MLP neurons of a small language model. Each row is named by its layer, matrix (up: input weights) and neuron, and shows model dimensions 64-255. Each number is 128 + 24 x the weight over its row's rms, rounded and kept within 0 to 255. Numbers have three digits each.
After each neuron's rows, "fires in" lists the words (lower case) most often at its 100 highest values on Wikipedia text that the model never trained on.

L2.up452:091074149119083133131110088138092131141094132120150138092113143138130085107114136119160138146154147159143113138170165072127137104143093143110107071170122158131108133079137131122140115146141157182125142097129131071100165124109137083142090112105113074115148123136142094088112126148110139100159155116120105143116106130130127102133138112122100152120100127150176150137082118132106087138132180146141104142148156151113151166189143116107124114134122111096151169131104114143112151132126152131148183203101159117125131133139148119114148121149118095161167155148146155106134108136141145132
fires in: "high", "highway", "parliamentary", "aircraft", "air", "highly"

L3.up23:179104126133079192128113114124095130122118115176152101161110152122142122133155109084144104126107144155123150147127127142145123135143124105136124115144077125139117127138155102159107108110156089137093114126133118147122175129155108114150159151146164110131116105130166166088148114150111063096117165130138101124116112127159117161136092113129121117101074132140104184086145153122110058161153120139101145131098126116133136126122145105114103122160139111193181180130108145097100125103171121117141140135130113145103148108157133131116122096116186140126146114089074138144140113121158110132
fires in: "used", "order", "use", "tried", "able", "needs"

L2.up12:094094110088131125117126089134061114172123161134136163107103110118114103092123120108126089085128156119138097145156114108136126118115115146106138148111129148102102114149131158139117150141120119136100105113142110140135178163098129144126154131156119091101116083160130123135131111112075125130163115112135122140116113128135110110122110082142121127090125160150171122119144075188160129113155144137149136120152092157119145165128126131115130108145167150145153156158113142091124137114146133117167094140163105081163166120117157102128145119110092116120095138078211146148092109135122120158
fires in: "then", "being", "season", "men", "recently"

L2.up359:105069131081123088081071108164107140120111098126109135132141096151129129100138119126130094140102179175111121140136087140153150125144109157138159125104096115099114084170114182130124090114126112156123109091151114113133118115117112133094113154107104110118131076145105113164138138108100126129137125118138125155130118145105147115148107085120110145150112101097176148164130095120142079115102188181112145133150111098099142167082122130130152138131175125075152143137155155183128114114178159107160117103156115149159098089127083103087111144120095122137148147111179121159143165142128093134
fires in: "season", "appearances", "played", "seasons", "goals", "first"

L6.up292:151132149087150095111124129127144118162124101130149113107140154113128145107150140168154096132148150129141109132169150126167129143145127149143117111147082088118140163136109180155157114107125143129109117114106155129103102129133152128083115126130121092104140134163127141157103160119119111086106137136107145088110098123137114121116131130115107108143104062145137117168133103146158126119098122126151108162062086133120127171109150139134146105134126194110120132087097130174111152158099128120145111150102135125058186137128112136105147125098117116155146082116121135148106099128134111157
fires in: "which", "bomans", "career", "accompanied", "prize"

L3.up511:089152143119096136140154170132149124083141118126137163190129123111168109094093122131141077132116114148124160124128120071121143179152111117065107097105104130124108109133148129129154126134108154113085139192137105119125161138137122107132106119134137098093146073157189163077133107135140130095131193119113148113126108089127168141075082153104096149131139168121172124102154118108137109146150103162122139148085134152133117125113136139127153096109112137112157132084133150137129113108142169122165126118150129125120097103137133159107143105121140123100094081157090154158144163120147145141
fires in: "under", "other", "san", "general", "but", "brothers"

L4.up391:139117115112115159094082125111114146108115119149137102145111138123131138119146092117132127168141174145137126137154113158158082142116122104088108129071141111104122137168152199120122072092106104127099102118126099124109149129140145132150103118123125131107157125133152160081157118137124141128115133146136127060162082127123174152114132086136129146155167146107116148170122096078106126121094131173143123136132126130121105160161124129136168126119160157152131157109117097099117170110120101142151079178127135126120137160110073119101128112081142136140124139107123087074151137129105143132
fires in: "round", "indonesia", "civil", "dave", "al", "october"

L3.up158:093151156137117119133107182163150137151074108113133113101104146097119112137161107142135101143107153122097131124122131152154087150129122140122154086157131147140117097161115147123140159117131145161141141142135108096124121150134107129107103129139127115175144123134164123133116181151124141148137171134162150092134102116121080142122136128121109148119146130113115109115155099128117104135155155135082106146075139113088081135121100122120151125160144125152162088129145098142119127115140153163131137156115153112111145096114087140124105109167128169104151125145109135097181093140136151135
fires in: "al", "algerian"

L3.up80:141131171113115140113144126161082149135097148226098067168156077111147114099133122141133119123138120177114089115141084127126145164144115110139130130152115145124136125086106090124153130152101128166139096119149123134118160148128097072153126096093144081141162115128157166109101111081121151120153110117110108130125111145146081155129132092104107100107089130156136180168124142137100077139157133114089093133169128152114118147122133146126108136167135145129143145162126118087145132138129112124112133124112120158108133119119096142094129092077146084122109099104092129125124119119108096122
fires in: "such", "tropical", "close", "impact", "main", "power"

L3.up130:130135156081114199141088133139075134138086128124119096156149137111134147082129115125131097150128160148131123167143126092105102148144103140148091110140141166127118106077107149157135146134118122162136139120120076062132159158127159076124126105085123123115147068131133103122166133133135141104147096121095138150132142098148136137112137116141127151127107100154090122140140119094127108125109129137171136170150150164131060147115140128110154085112143147135134140091082139103083148105107113124102111181134113104114145120119119148111199080112122104147143133104113144172138130145150122155
fires in: "railway", "state", "record", "railroad", "own"

L2.up176:120121114117140121137089156115149157134103140079126135085181142110144119113096157120116169109122089131130078114133075119076075119138136163133102128064147112109086140116143173140161093129135142126143120119123148119146100113109120104126093111067121116129162156122115145163130112134137102137180123097126112119134167122131182151138106076124134121163119118098108143145127128139089127127148099134089160117093140113144151099133117131106116102171169196096127140143156104098145112160125142103185142144105088164108115126124136106141125117176181126164121137134181113113149109138185119103
fires in: "according", "chinese", "job", "singles", "jacob", "software"